python train.py --n_layer=10 --d_model=576 --n_head=9 --n_kv_head=3 --head_dim=64 --d_mlp=2304 --vocab_size=16384 --activation="gelu" --norm="layernorm" --norm_place="pre" --norm_eps=1e-06 --positions="rope" --rope_base=10000.0 --rope_fraction=1.0 --qk_norm=false --attn_scale=0.125 --bias="none" --tie_embeddings=true --parallel_block=false --init="normal" --init_std_qkv=0.0155 --init_std_o=0.00346 --init_std_up=0.0155 --init_std_down=0.00173 --optimizer="adamw" --lr=0.00103 --beta1=0.95 --beta2=0.99 --weight_decay=0.13 --lr_head=0.00396 --grad_clip=1.0 --warmup_steps=347 --schedule="wsd" --decay_fraction=0.59 --decay_shape="linear" --final_lr_fraction=0.0 --batch_tokens=[65536, 131072, 196608] --seq_len=2048 --doc_mask=false --train_tokens=923200000 --steps=7148 --dataset="wikipedia_en"
MLP neurons of a small language model. Each row is named by its layer, matrix (down: output weights) and neuron, and shows model dimensions 16-271. Each number is 128 + 24 x the weight over its row's rms, rounded and kept within 0 to 255. Numbers have three digits each.
Before each neuron's rows, "raises" lists the tokens whose logits its output raises most directly, leaving later layers aside.

raises: "al", "als", "ary", "er's", "ing"
L7.down77:114165141152129155144063168114137118118132143163123130151157114135144106113066079091109148131132092193147085121146130127133162151098086100100174120150118113142153093111105115147115137178131144122141170127190077133109139115151088142154130098085131129134120097152167058112105114169144112100139145108128149130126145108139137156158083151105102106110146116150104131153136082109159112133124111159139150142163114150156136137126126143143139131156164149119098162103086116132116103148124129124117125134141138192107165080091120133104130154162125099107149098117126143115098139111106089134095136106110154141131168112182176128105127131097117140117123155112152103141129146151111092156188119108132086119132159117126128135136142124100128118103128136110129122170087104106087158118114158

raises: "\n\n", "\n", " they", " you", " There"
L7.down1614:174123110097083179113132130161159118146146169128108125129109131101137111128144185104117148154122119130141158116179136210135123106147149102157106121161146154066138121111092125148127136119099132147157127152130180113120142094113123161112117146134128144105158133121185129085132085144123122154102135131132139061115138152135173120098099123106155106101108122127147122106141115170093109173150114134140130100107109098146116157133118162138117171104173136115157151086115100125124130126102122109148124133162159117131169100168153171101109147148131135151115077125109105130146112130206095159138115152131095161150154123138114143096146123142084124106101123119106133123105119147174127159121129105084154177097156135130186131147151154172055149109127126107136151120129127121133106131110104

raises: " whether", " it", " that", " she", " he"
L7.down1373:122139128111121110111153118118140099107154144065135118146119116158099141141130124127138110149154130132132044135110092134083103098164169119145119146100129094071178148097097113143117147107092097087116124111142166162112126114096122132131114137120165147103147160095136166120155106135116144078128104162118125126104140141170128088140080131117153143143145132103098134163173142124146132117133122097158157111147111122129154120131136121128136110143130091120115132160102100137095138121096135123073130116096135114120137107114147122135119126116137146123077118114100109143126104088141137154117120158127127138163165147105143113157154118141133136184162154112150090153178119137120142146102120138168150129125126133117138077099119145148153169133124126085162159090104134175131114115197124

raises: " their", " your", " the", " its", " our"
L4.down1590:113092117201119146106169080155093107137106161135157138161108148137119137125129108150119097129120092107136086115174125129136109107117075108143154163141090142131168129148160125127139136077100074171118112131136056105130146144106177123115094121151147167145114143132150168117144096126151132111139155117149094150092101146130120142129122098149112161099113136119144127137169067127140139135127141134095130199143112153146108125125153144126119132126112137129116099119128184146127097107129134179145167127103156138124090117148155116080142117121155182171110139156124103106137114160125106132135174133107132116114150143126127153117139141123143120141152122094097145150116171124098131108125147087194114122113183098112122129124139123117139203125108156164130128132095105155109129112142118

raises: "ist", "ists", "ised", "ities", "ized"
L7.down824:177171168161101136125130112128139171077148144147129078176139152108110130125092081129106174141171100165149037115123161111104099129145144119132160163114128151150072135168171117136149175126128159101119113136134121104136111115121140137099129113109131104135148080138135124135120101148145094134183130101151141142132121113090146115137141129128120110154151184082087130128148084134133106075109152164179122111138065092133148123114083133100131110130128121124137099109120121145077140130124100157146121122101118111094099150113113109116101106151127127118166172102156161105108105172123079139098127105090157074099106123124107125122134131080126084135118079132163137147100128107131132093105125101160117103130142138128105132142071152127121136142104123144112165099153162141149135120132130

raises: "or", "ion", "o", "ed", "ary"
L4.down1372:116144110141163143109148180115093148107155138140161170135132145167107129131120097107122116148105122148126053076094132178099131167114107177125113120147121117119137135147107124097125119120147194157122121133169065169114117140139099123131095090079123141129099111133102094134113111120145102102150105118130108135135116115130148107141157130118139129145160135108169156123102110160133151111112115148117113132137088153137108117138135130125141156105149121089139167103109156136117147115135136117119107093120111153127157132109123107144083116107104166101157120133116107118138134106138129143130112137148146128120095132117108137129103105148147133118139163137099155131089133127084103132125143158163125108085161156139163140112133108145086118138166124118136097200172140157142102123121150

raises: " was", " is", "’s", "'s", " has"
L7.down1649:129099108095090141117134109148107136118152115111137117133133122145124131140114170129139153191121099136065054136129151056089144118106118160094125113163131149133124148144140125113107145105132127103133130147095149102128133139144131131129108116184149129158113132101120124122105155150128134101129157148169131128125153125092120163159119152122178130172176089119136126106149167117139115110103089127105133121124134153130108095122107132118142103143097103179104163134111078113106146152148099176096120100130092175195111154190156134098124122166137146119137135127126151104107170152113135099169155131116131160132121105080125099112137140100162134128126115133097131103173122130143134130154125117103086105097107130136160108166067172117075099154124113143085079159124160131138158108146088

raises: "ist", "vers", "ter", "ine", "ists"
L7.down1802:137162131087085144127140092131138143120093112091142091140107105127125085099085119151143142153136119144126104103146123153091110138087128114081123061129120122127128131118107127100132146149137172131100108152142093130122144129117114148144096149122154120138184116144131114113091136114142083130141151081172142110119110080152155091144136109147086133141120126110189107148139138105141156133075112164091129146116126124116140143164116178182118144096132143133135107110113146117148121163119108141140100140162141112097142122098124107100164161172115137161166166129122132111141151132143128104063146101158144124118105086170150137065170142157137103138164153077096167127117112125124149156146098117170101138139120121101147152145116091137176154130150126129129144117145138163108134164137125

raises: "ages", "age", "aged", "ments", "hurst"
L4.down171:150137135094144116111145113151140109125107154125158120153170131140159114087088137113127132111140107135127128139143156137139079139165126127149085077125150156121111097123109119117076083092103115147149130157096101127115151117131124180172134146142134181154111143083155081099104100157130174125113116137122140101138178094167133106140095100127121117132144133126131092110120114133157159098084127135163145153152151149142121125138132146175135144123126145118115133150108160114089138133123167130121151118143198105160103138096128135099170107135091126124127099106131128144141167132111164116101097113122099140087143103188120125137140113107153131134099114116133146146053123136086084163143142110142122108106114147111135166139088118150144102099149126113140071144137141117099115169104102

raises: " his", " their", " him", " its", " the"
L4.down936:145150160131109119131111155143127125096123138123168086168127099145158138130122146126144072122121108130147050120151146137137152126167134118112134137130145105133141081110164144153127091130105115164098124121123135086146129111101116150125179107150125150111080167157139103124174135144113188061113149098122119117108108138114113104106129122152122121131134136155141114131138098157084100091145080096096138140128118094118142120138149146124174196118154140122102139112150094154158127108114114138117115110139145118098136073068113101159135103154121120127078132135100075149136133127096112106113145143102145111152156149107087132105172136131101141095111139141134142103187136141092140103097118145147104105144148111157082129113162144115098140098136151176122194141125187135118133106147073

raises: " their", " its", " the", " his", " them"
L7.down1028:117115137114118119092164137126111150135181170106184127133148113148102160102123116128134086138116133148137078139135153088137108104173132115156113122132121107088121132134145117131128088116095105122118164128148134114135152099117120173095115152138141100129088159111131144094191108151146146121109132138163134111122132123118105116110094094160119145110137116135107173141173130159150156142137130107135162115126126135111118104119165119114106123146150128131112110122123137141130095094132121172128151109099143140118134064128160123122121178161087151140100140100121101134123172087096121118115129109101134104143127125122099147112173131091093152112126128122131128129185116133098149109118086145147109145150120062125118130103136154120143149113114150123150168081128158147113125112140112

raises: " while", " during", " despite", " since", " until"
L7.down1757:141115123117160100140143133125090118116140158165097127163125130134157114157142121120126118118094128101119133117107163130125110156071158155165171128113140158122142130126122122120122155128121145167103137131143124104127098094112115144134089098107109136136159090066153126121130131077175094144157122117102130137142129117099118131167126131110132181146129141156096130125195108157145146143104133134144105117102131089073117145074121098088095104107151151156108125147118097087115136133084136097150127152165148170111132082134146132129125134082123119138189140160122134128143132160116112162156108124155073113130114078128127119143144125104141107145113123137127125162081115108181140106121138090122147131146082167148099113143121175108118115132132148114137139124124125077132130079140156

raises: " ", " —", " -", " +", " −"
L4.down671:142150111130098073136173126144141146114133151130182094130123113130128128119152126050150109107170138130155133121112146157170156130163082108110132149112086158124092129135159138102135115148140078098096139154145145111083152134172117095118140124137117116143116099181142154117196145127116127143134106132145137138125135176161154105072131111162117151131140126107107150132085139121094142107126135117183123166087120162123111097092102115138109144142133109140121100174150116116130175147131103098138119135096107149110107082115122143125119128119132138129108142168122107116105141108161120152118117109123080134149131152143121151145155085122139126116113102099119144137104145126091149120117125128121104094131159104112144194158166137140134110144140133124110159094144130117138112108123122

raises: "aku", "ito", "ichi", "aro", "ora"
L4.down252:138147086067131151102114190102191175135116134111097127134179167156107134129135141124116149101116134155153149140162159128130133138120109105148172134121127087137112087113132102115106086111093134151096116167101131131054133135169137122122115107122118101160166131127089129091099129137146146129085103118145088093138136183123117145110133139154157159116116140098116125151177136129133108148123150152108117131094109108111090139139153133139114110131124087116114179111109142129128154108131098119145125149107135144093097086078131143152101132142132123138122113157120116109159125160137092093126140118125146113138160105186158138131109134082131116128108166162123126103051146130125133150138134141106132118089092134106149132142156133139151095151173157122115149132128109159139173136124113

raises: "ments", " the", " its", " their", "ance"
L4.down1829:095146120157104159091165169099110128152148137146152148187136111140129152151146119156136100130125105104136097126138140151114163158111133102096124125120149114105129139096130143138133112079102087147131119142133129133108112115128150173124143130109126145076153130164124105157161143108106167065128144105115082127133093173104134118071093155159131153127128152136115115133147116143118122136105121165136146151186093151159112143154144108119163135170152161119111141105137114155136102141108128140110105112117123171121137102145095126160147116143129139118081130155136101098106141120088094099129169119129176121126135120098109123114130124123113160146163145136147160128203169113088134172134133118224160174158110125138112120117157142080140162128125123153116135123122130178120098087150103

raises: " themselves", "hip", " are", " were", "ake"
L4.down994:141135137117157138160154103111166096103137139139176123152146105146120115156073109098084153122168096134147119108127167118113080125141178147128154111123145143055124167116163159111111099116124100171104094091114136158121123136073116081113143167109146117142100157131138141081114100161155153159184142127126138144148127125105106126133120129144077155124143125176099160131164072123143101109141157123139098121108163109092153144117179144163129114124146177107104093119108133121157126141137116144162113146129130102125114135085081143148113138119115105096160136148102104171148112122137112122124103133142084138129121133123087141147140121109113113171097127146125144143132122133146134120087148183149120134136145106085140133104111118129129156070080121134103178105117172089142115155134135

raises: " the", " their", " these", " this", " its"
L4.down1697:146092111152108123153165131145097128118149117165139129140123141150107151096134143144114099119120145124126131095171156104116169134154171149133153152138169130107165090148100122120131121098152116106101156139137091140099099133088109147107122118095120138126106165122110105115119159127118148076122152121150114125140105135100143159107103132156142131093108101131168151165175093118106119157132132110097123142139126163127072133140180123157162138140135171078121127158100070109132174167105173120127133135112110157120142135133129113103178106141135159144062130099122079130154190078130164128113156117128153135113116149138121129113145115125082097135092150125122142140122117133112130160138113164133123115173121152075136141101187124129134150142137114134132102100120152127150117099089133

raises: "hed", "ast", "othe", "oles", "Comp"
L4.down1814:148108119116122164130144147115114159156115134141134198159091112108154072113116127162124141131121096127135115125154098133149093128117135111134114116150169166118136140088167124098118121145124132135111150096171083168070110136151123102099129171117119144153124122138142131162078152121122147124119118128102130148120126091149162152166153137081111086130160157120124118148093128087087146153133173115106107142074125096104121130115112125118164112105122119138177109099140138132099126099117153141107112103157105069139153142126136119122155119153129137123106132117117146142107164126182129105134093113111111106122067158150141132091182125123121115105144134104100136144114103155131111105125139149074140163187129166102129146124148150104126188117122113104117131154126141097122076178110104

raises: " II", " I", " IV", " number", " "
L7.down1601:098110131117121101118137165150140138147167097119123099138142161136113168073143093100123146162132144145097098139133108163145122130169138124122134134124108076153120154120113100160078122132112147101095103141140100152117095135100150127124148143140134139133098135162180166121108137117125128077113097097136150131135125148140130116122205124143088146126132115112100105167088147114119130112157086126141150139107125135124135137105086151153145129111136101086132155141080126142164118126145162145103112120133139133160147130125088057063083128121112134187086086131115134091069108126109143148116141138124139108153137118137156144179092129153154151146124136137157124145124145094099099150151056127133160138113153109130134105090126079147154144142137137110145095156153181112118133170109105

raises: "elled", "arked", "stituted", "oted", "ressed"
L7.down2071:116146136138142071108186114168118145137112157147120156131082097179123073122104143107143128122096116080105065133130129110174137143092125121141144121116156166080135145123159148136126113138113156105125130102141096107128146108109157121105122104182133120112119106121153152103136133129092112160120140128169113122162100105116127109090148126131121115108143139129105124131138087152142101122100115124154118083141118126110143126168144115124112120102149122147120131141159102122106149134121126130138108157106119186139172139157119126098132123177119189144153130185146123148086123133103146120152118136159104125149144119140108102125130135110113106111120147118095131127127161166137116069129105106145138136139133135120120119138110110149181123139127129124143158122104171120128124134110159

raises: " its", " which", " a", " this", " the"
L4.down9:099120117162110151132184084127116135135114111134144166158089161159107082124156122131146084147148111083086142127095118139115140157102125136104131159105108147090115083144159117135125148152100104114095129139136108124140124137139156081095141138126111143117117155159134121109129168148090145113167114145109130132162135097104129155096117110116186163100130145109138166143166130136108128141126135120115091122103142146129135132171145155118153116146140189118114107109131132130127121088120158130126172112138169119144134153120102125133132143122144134097163160131104087119115122076111117129127116138132111142120187101153097130153147152126137148121154143136162129123177105102116126158078136122112135148172121077133109080114137135146144139128079087107163132106146124164086128128144074

raises: " its", " their", " the", " them", " some"
L7.down25:110121143135136132112180122127100150146129192129165151133122135148097129107135126118158088144105105154115092133159149103142113071143126110126140143121146106080145126124162110120119101116092111130129148139160143138126156074107138159110098122138116134127127154138091129089172135135124155070121171114175174113101101131118080152096107107135112123101134149155106156122150121143137100145127143125135154124127115142136139136136183159138130138132142144162141135112125142130105132122099114156139124122105127148135131064139135121122135182200103162118084126153134109161131164107102092134120130143130129116178143146106121139108133121106125123114134184131121135137115125139115134125108092164147127130146095113148112137099140080084141160129124137119130153106158125142123133115118094

raises: "ies", "ages", "age", "aged", "uj"
L7.down2089:102168122145122170157152126091137114137116101154112096118100117122127146148091140155131108112109090153111105163118174148110071155102130131146146173092154117138177124151141176092095134122145157106091119134141092126154113106099168107133146156131084122121094148158097091107112141153151144160158145128139120135137133140141167137151100090107102116137118099101112131163152111142107148135126168133154141108106081112108098155125138189114127144116128123136136124137116113145116108151169096163097156112127091133172094164078141106145106134129104135121116090138132149084182109151102162116122127101128118147128125093084142125129161129122161094151113135106125114112110163183116140144120161097150138146128134151092160156148153112125142155127136124167129182131144096156103102092125107

raises: "ful", "fully", "ki", "hi", "ance"
L4.down1712:139145124105136088113160126129155118131118103086149189102108166115141110138120149075134121145148087084156118134119139109137106141167141104125142056124121124100121122142096121104161111124114147111177141171133127109122128127170126172119152130130118144087153156135102120103141117110089124114095153143120139124140127153131109162100115136160126114104150103119109126080135121135110096163103121168117134156132130103115157141160142100151120116115157119132098145117132130145137077101092149154177107102153141112155095133070127130177156107139122136142149100171142120122173141124162134123134096073129096098173150132133138145100151096120151105134117115122115076121114114203073093123116136126137137161109131106125115140098125098117114143159118119143148149148127164157127123122129165

raises: "ly", " during", " than", " while", " when"
L7.down2267:114159142099113104123107090130135106089143171146126126136124132154143112171098121136139105108081099074109099142166149135129108107104168120158174093125141128070116121138137149142132127112080152132095121087090122096140155115102125147136104112131083133142080119098115157110131093127123131148140116099151118140131106118119095138106096115091162161139116173185086144098146085149134130128078110119197091097150136034143127111126121098079111114143185178155121125120113169071125135115114088162153106150146157158107116107155104186108125094133155108138163118128112108144146130125112129137127083119148105125133107129135111133124141148122146132150154114129147127123082115107184157121146141075146162134156133164130104155166113159143111101154110184118112157091139116137112087109126143

raises: " the", " their", " its", " those", " they"
L7.down1226:137102134108112119116157134115132122135152121092152124100105110115100163128122136094177091152131121122105135119117149089142144108100191069164143167143182137122159121152090125115138106114076186111139133126155112135148137120173142141103138111126119130097086164105157137107175101155168102106090140107101157135114114104106103149167127112113158158118112134133126155135165138109117162091142132110123121140128158132083087153085174137109126127156158128116119189102108125134117143146099149137122124133123108069190128108146131144138149148132106101171105127171113119126157159105107100117104114131119131130140182143160079147082161102138125179139134161138125099155112126154133155125134097124119171142141114095125083122111103126141106149116151144090119138111142138124111121102104106

raises: "ures", "ure", "ings", "ights", "urer"
L7.down300:153132191104129124105138139150132137121088133086178073133181139117141113150131138125131146139118120091119127162110130138107100166124163163111161151147150141099107119152137124119105107131104120138128090106100097123101121158124121113124153127114164113158150149118138084113117139170124125111124136126115093154149141100168122140149131154130061104116106156151140163098168122111125103098149103127125120111098124124178133163146121157137117135097128159136112142127133140117122145109127142141128130146154132134119134172138132125143115132128090139103111110132136098133160130098168137189169135106115109133111118149116133115143161109123139162134152098143120136132126130108109121146125095126206153100128091167095151113125125118098144127117129134141169121133104134137120086122127084

raises: "a", "ull", "orn", "ú", "aha"
L4.down1532:143115119144106090160110124141150129146113166134126111119114130139117111107132136113156100178111084082135077134136122154172113128119100077121080124124139119124097144131116142107156164163176173129139144091118162129096169111140132117121153100136088114134098161076111120140169143163111123101078141152119129140134122128140109081107134123158159118120120110134152156110137139136137166077147155119152172127067080121158134120128175126140120080098141123128127164141113128125158114100109165147090143171146109124096142130133130109103129088158098118119132119140086165140113155175083170114110159136163092102118145100169174170096097154167174132161108146086108130149123142106160159128156097116154129120107146076158139153134111149166110119121124104141130113119137108131126107088114161

raises: "ied", "ds", "ies", "iers", "ese"
L7.down775:100136126117140169090164135109123131144126109113109141133125112137142115128113149140099151150136128141130111135108158127108076131107105139057111143162114167136178145157089097140131142131121173134164122106136103147156106116115118140139118133108114096121176106140115126169118150170152082143149153127126095146110123119127120152154109096152096145153115121108114088145114106152129153143119148161136145132076152120172147150111110130129143178112182117132148113150097119129161144213117129081123109140133150143088134103066158086131125130170161103123117099150134126144102148114101131132102130132148116122099141163108122103093147125141134127128123129127130136163101197114177151157127164139121141131129108138112158150142051117103144114132131142148117120119127093149127118175124139

raises: " June", " November", " July", "July", " October"
L7.down1289:112075150114123120143111120148107108125164091163111132107084160102106122123150122116141166101095108118100121146064131133118136111149143131127146146091128094066128123167113170075090105144159132166115120118128104150130166104163123134137141122119149146119151117086132119112131111141165126138091126123112122125148191108130120117125124089091096144144148125135168159153145106145122136082080113140121116128154136138148156107129172137127127136110122088094117112130157118148156159120150166119143158105118137165101110162110158107151128112135133078121142124098134101166134084103155162160105164147150134108138133135127140161127099146118109142130062150112121123123121116117135126139151140117138131103104125099099114116103153130135097116123107140092117146150075108158138132099113165

raises: " his", " their", " these", " some", " those"
L7.down418:112126099124154134138125079125150089142152121149158085135129130134098144129142141089131078121137126112133124130124149120100104140157145103176104162156097160112138106112136111140122133142102119148134125112115139090142159141072092155117133168142082166079137120148129146129122122127142141112147143111153158102114140106151117113103061142126183149121113128162115135170137109117109111129138145112148123132172148076103075124128166109114139165109147173142129110112106124124151096183114135154091138121119154130101135131130099163113169127123153148103082159172121137136119112114108125140129129077118104180114149175155136124086161107158148114112126100121162131135085104125158079140123103102119117166138155108136107161136125123144116116156144165121082182131156123142145136124150102

raises: " their", " another", " its", " the", " a"
L7.down1185:115116140131135143110143127129114109161127136135158147137123126160130140121110115093172079116118132122149141118138150135178110084128148162137126149128116153120151135115185124130124106107122077140121133139158146125122130121115151159086148162139108106079091167118125170120169121149092120133120153126164126108122109116105128134106109087154135100118121149123074144097149070132115127126140176109108141122153098147145123093161157148120147137142122133130139129086161144132155097147150120188126132132126142123122118114133134104126145160190132111137044121134120130158099129125103096128099141139125117143142149151105148138128123091114114130121109150142100124136178153124132107075090124121135115157115121108141110079099124112135168135116122132121178160093149139140112149112124126

raises: "ory", "ments", "ages", "aged", "age"
L7.down992:168116159128149091115143142109121107147159142143149151103155119096108111124108145175122153120175108127115107112148104099124111146107107141135126145138118153138114124146099099105111128133119141127148151158138121144123152119127112129140055149150085134110142144133101124152163142138145137136138111128158158132130124096199108110148121091095122142146087143126184123133093159112122100138101094110046145138152158125152107108119165155115117197127119135133090100159090124164118132082108108133126096140097159117133087139144139140147108156120074124107131066123119133105094130104100148103098107096114116147115092129111121090153194133112128092115129181127159141142105092128112140131087145125162107179099111124132130110143080070089167135140095106126138116154130154108123103111126104

raises: " size", " diameter", " length", " hold", "ion"
L7.down1272:113138133124110160100124119139152091102090151140135125113128126116177144155105104129098161147102048121098131121130136128104156142110149142137144121096142116128107156111124150137134149137104130153101129154136126150118107149111123121179131129166100146149135127132127124088103140126134134109111116099161131153134105115115144160171143154140137094161138124136113085145099175138154102161132116140155142121115139142110120117144133111100120129115105133131143114133090175127113166128110125147147171143107135136112121151102126114133128135141090110119156136112153136144121144171132116081104141110114107105129129135101077104102132106123134145147120102096158123103095157150171072148131177116131080099110146150097099123122149117150132127105135153126134146126121119092141141129134152

raises: "ks", "able", "red", "c", "l"
L7.down282:089134111110146109141131119135113125065147100102154083111146144107132145119143098093120104090117132142161135143135123165109127119084099168139104075135145146145079112125176123103118154116134121099084103139139121179105155121131119111179103104130133131144118111140104134128155122151112153078097155101132094119152097156097122121148096103156121168118114118119126130154106098128122137136117101101111122120123131116165148184113137109182117165132117162083139190132074133132114135122157095119082123125136112139107113105137109140098109144185146141123118130117119095163150144137137114118089075086120108070132151141089121121122136155073104129138118134121160164166112134142110112126106145136110181118072167143130140105144136098142135174120113137120142109122143127137093101128142138

raises: "mith", "hip", "chool", "'", " themselves"
L4.down192:136132131114122134111132143158145100096124114128163090143133109105120125129103089115124109118144125103142057090115153134105121130130159149129183118115153135066123149129134135110107116114113174153138095131105136175154186137097094137133138167099180134142124146136136129092113097155139125159133112112120176149173154131088151117144126124115090123139109154172097159142188084154107108121138141124143153147111185118126150141100155137116122112136116152125153114092116137108145134146119126136148119142124173115079112117135065142149100114150111123114142131150052134128141149103125135137111130143114121138155115149099120161131166128086127102130149098114136124135129145128168133132096131168157088141152159117071128145100134152117129145111124115129111173094134149120144135125148140

raises: "ar", "o", "asp", "on", "al"
L7.down2209:113151155131101142144122177092124145116124164141088126135155112113128084151124153146128105159105132157186136120178161129113151121071169136147159137063117094130118165139139110139119147131166145127140110157135178195120132126126160135125117105141112155082117101110089160125137138131117145149117126125105097117143115178150139142103111131093134123109086152119157122132110144096118104132107149134139145170112070144137112081109102152132106111117105106113157121141136128132125152114109096149147100145113096126130164109102132167131113106130130159130188110154165097146161068120112150167114116097115108125116115109145161097091113096107151089118168114108137150089069104102132124140142131133121146144114128169147108162117137173112111107154121110099144143132174135149126114106115128

raises: " than", " upon", " when", " since", " throughout"
L7.down1105:113136139117153143143128114127132083091129182172130147141118178143144127121162142128138114175102112108167138124135152107149130147115143116185138114086124147076119112141138134144117127110072117115105105093124144085127137115064142131120088133083104088127102122100117145130138118132140109115132124134152123129152167109098111117135070116081109145113107141150105141180182133139142134147122116154127109092144153095079099167080116108095106110133144147152131103114140123131132106151099123138113132151099163117115121089135132150121174103142141086133108155179128136105171145130119143096139095133192050167117115149144095103128144132119165095164181121138120146136093081115151118132150125150133156136164162093136083150142152155145113112147129172102098185121121119143129149114159140

raises: " July", " December", " September", " April", " June"
L7.down1796:088098135138109129145132122134155115118165130131074114100128135068123106121155161134147139117133135144090177153151148085094110094059105128118156118058097126103125108141158132095099077115148103117094119131137117100145144112143100128152111112119035108128137129108106125145132142133135154144119091127154114149168167122135176119157102117133084120125130107146160097095120168153125128120122125124136073175150146153165165143178171122161103123078156116100121117136161109135130141122185126143146119133145176113117096116158113144147128127115134124129102131122128136127129105145118114142099140125110116102170114155125146061157079085116151108190070125130087133114099143133135147106161142101142158125163120148087146075134138125109109111111161156144098101163128145122103103114116127

raises: "ful", "ible", "less", "ely", "y"
L7.down724:129157126135125119102139096089115129131109159135116160141121142127128138116152160083109106125096102144143124126135129132102154125091129148118104145075113144148113116115123170117144137150156164105164109143129124119137139077120126124145135103118105113125096093135127157165122127083162090127075142116119140154142063147157104127124149113111175109130138146094067122175080120144134114108136131161128087124129127119135125112117137158081109110086135142127106146171126155153126080140136107113096127144155118123113125132145103208128148112170150122106110132117129085157134109075107148098087137150141161122142156157106118101143130145107132132148126090102174084102073129158123146116131150142117132114130133103118055146138126186097072124151189152157139142165134100073114129157133116

raises: "ung", "ation", "ated", "at", "ot"
L7.down1688:124158151135148134134160174133103131164084154106151102151131101121144119091142105126116146162116114109165110189165113142089128117108078112113161130106117156147126141144163070155124156150132169173120119157152103094101102123149132144136074147155151128171131142146112136081096140143128155144170155085130142154163130138159166126141146130110078151124142148125117149127083161152097128160116092129079128124121175122146181111115133105118116147132129146109154116096131173117157149090144098135109113158161114138094117110144100118171200121157109169126132087102135097155087147106107094119098079060148137099109139108098152161084112101118094112094143136109081162120119142162110112118127123162119122132139105108123115144141112074111146151127089077070115145117093097098126129126132066

raises: " Porto", "è", "ís", "ô", "La"
L4.down2000:148115105053126095133109159105119108116137095120107132149140087133128168116096145104141122159150104118171086147133131126126154168125135126150127126121121106135113130135135172151077106145125168178140129170058151150132138104141140129098150134136137088109120128103129167119154126148130105133083131159138145163164122157108098126154154129138118102119113113140169157138098121132148136168157105111142093108125082126134145148102087095136139106132098167147130107150140118126126144115113137143119100186113134151111097127132143143132104116165130143118114144115139150111133106121132136111133125135132185105097123128123128133118147148142085184125134145114125150104143161104171077105133132072127133110136069138090130156138108130137099118163147142122142126096121135132099144130143118

raises: "ance", "actor", "ancy", "ee", "ant"
L4.down1746:144183142116135129124120138129124120121124125138082166151163134096115087127113146131142117161083128080095147137143158157146160128145112139160107144130163103149127100127140089096105067120120096081102141113133134106110100122107086143116100109106115153120135098112153131134112130137149107091091128086150121128142073137164099165105072134135083145123169174145102124115137117154054119133116064160155108103106130085156109096123076141121115133141132149161100141132093133172119162109139141123105174151109116122166180085084171171103120119173169113102101160086125107120154124165145108141102112142144152091134117117135144116157121124152148116158145152124143115153059121140137131142130124133124127134144135110133107129096135136133147131117127136131108117150114098149107153100127169

raises: "anc", "ancy", "ue", "ancing", "ant"
L7.down371:137170148107112152101136109112121124129144158098165167138118109159160142117137125182104146128102121108124161112131163135121169153090091133126152107134188135129141134111165089104107087153136155137129143125132115099119152142167096073109134163144089116099136113131089108115093136149147107116113128117112155138110117101131148121128125123121104122143140165149151136121163152108149113152147135167142158132140135197147132109138095142160130108123134148144109145111093132168164158166126120150113143119160149171135118140100099188099106123181143116132157139089173129145107129112136134097087121157150141126093101070139123122098116131122118094133108160134141158086060135122163091101139113127159105130124097127127176128160104131102095107138139119157122094118087158142103152147106057

raises: " he", " his", " her", " she", " its"
L7.down1536:115101139131124144108145104148130132110125113115168150114130166109109144060131135119130113155147126102098000147099142143153133165116148108171094127163120129112099189100134110126093107129093163112122127148155158135112099154117126129178140178117176132113145144120141136157181082133117124142173135130119136117095107126135139136105069124104144138118144093125124087169128098114125107090160119142138146120157126139160146108107157146125098162143126107136114146134098122181141145095118140130107123084116128140110174102140095122097103165112144123114153143099110125117147140138096148156122151152130103113125134124138150125131124138157109130118102128168153111149255118128131106175103116146104115166118137139149147129137145124142110125125091157129124132131133125123125125152123122

raises: " was", " died", " is", " does", " remained"
L7.down1124:114091126134123141129150116132140149145118119106122121137138137133157153088128139136129131134131132121070050151115135144135117123119137147093097166110094140077101118179141126163204148102092117114126140135168143120118126125145138098123089065133122136127100108101113122123123172080113158107144114116114152149095132156100117094139137151123160129190167093095124139139151144131106112091121132104103110114112132128108171064132148133120158141121118096149125100102153093113086150141150133169101134122108133176186130154126190065151141112107135140143133156146147124109132151146131083134175159104187138078140129105136115107137138109132113139141106126136056178121163128154169156133118100104117141127141115144136152114177086121118108118094150129123153136141136149110153131120157098

raises: " were", " are", " include", " have", " appear"
L7.down1558:135119164129144136147149157101137130075095101144153130138142100155138121126115089146097128132132087140122148101136137109099056158123148134134163136122122160099134130145125138129083094149117117166121111088117138109147142140135133142091115168096144143149100140142132149113111065146172096143154138144132173162157096110113121147123114115106114118122111162133104177120141108093116116122170100112134122146106126120116137137132176131090118113122160142143129139083104119107114111179113141116161159111154127115075145167106098124168113173142097119098114107140113122126129103131111151109137151146173116148125122123145102154132102111104141069156149152125125125128116143083158098116118169129153118129169157168128168100085154112140112132110121093103161160095098161121121140139150167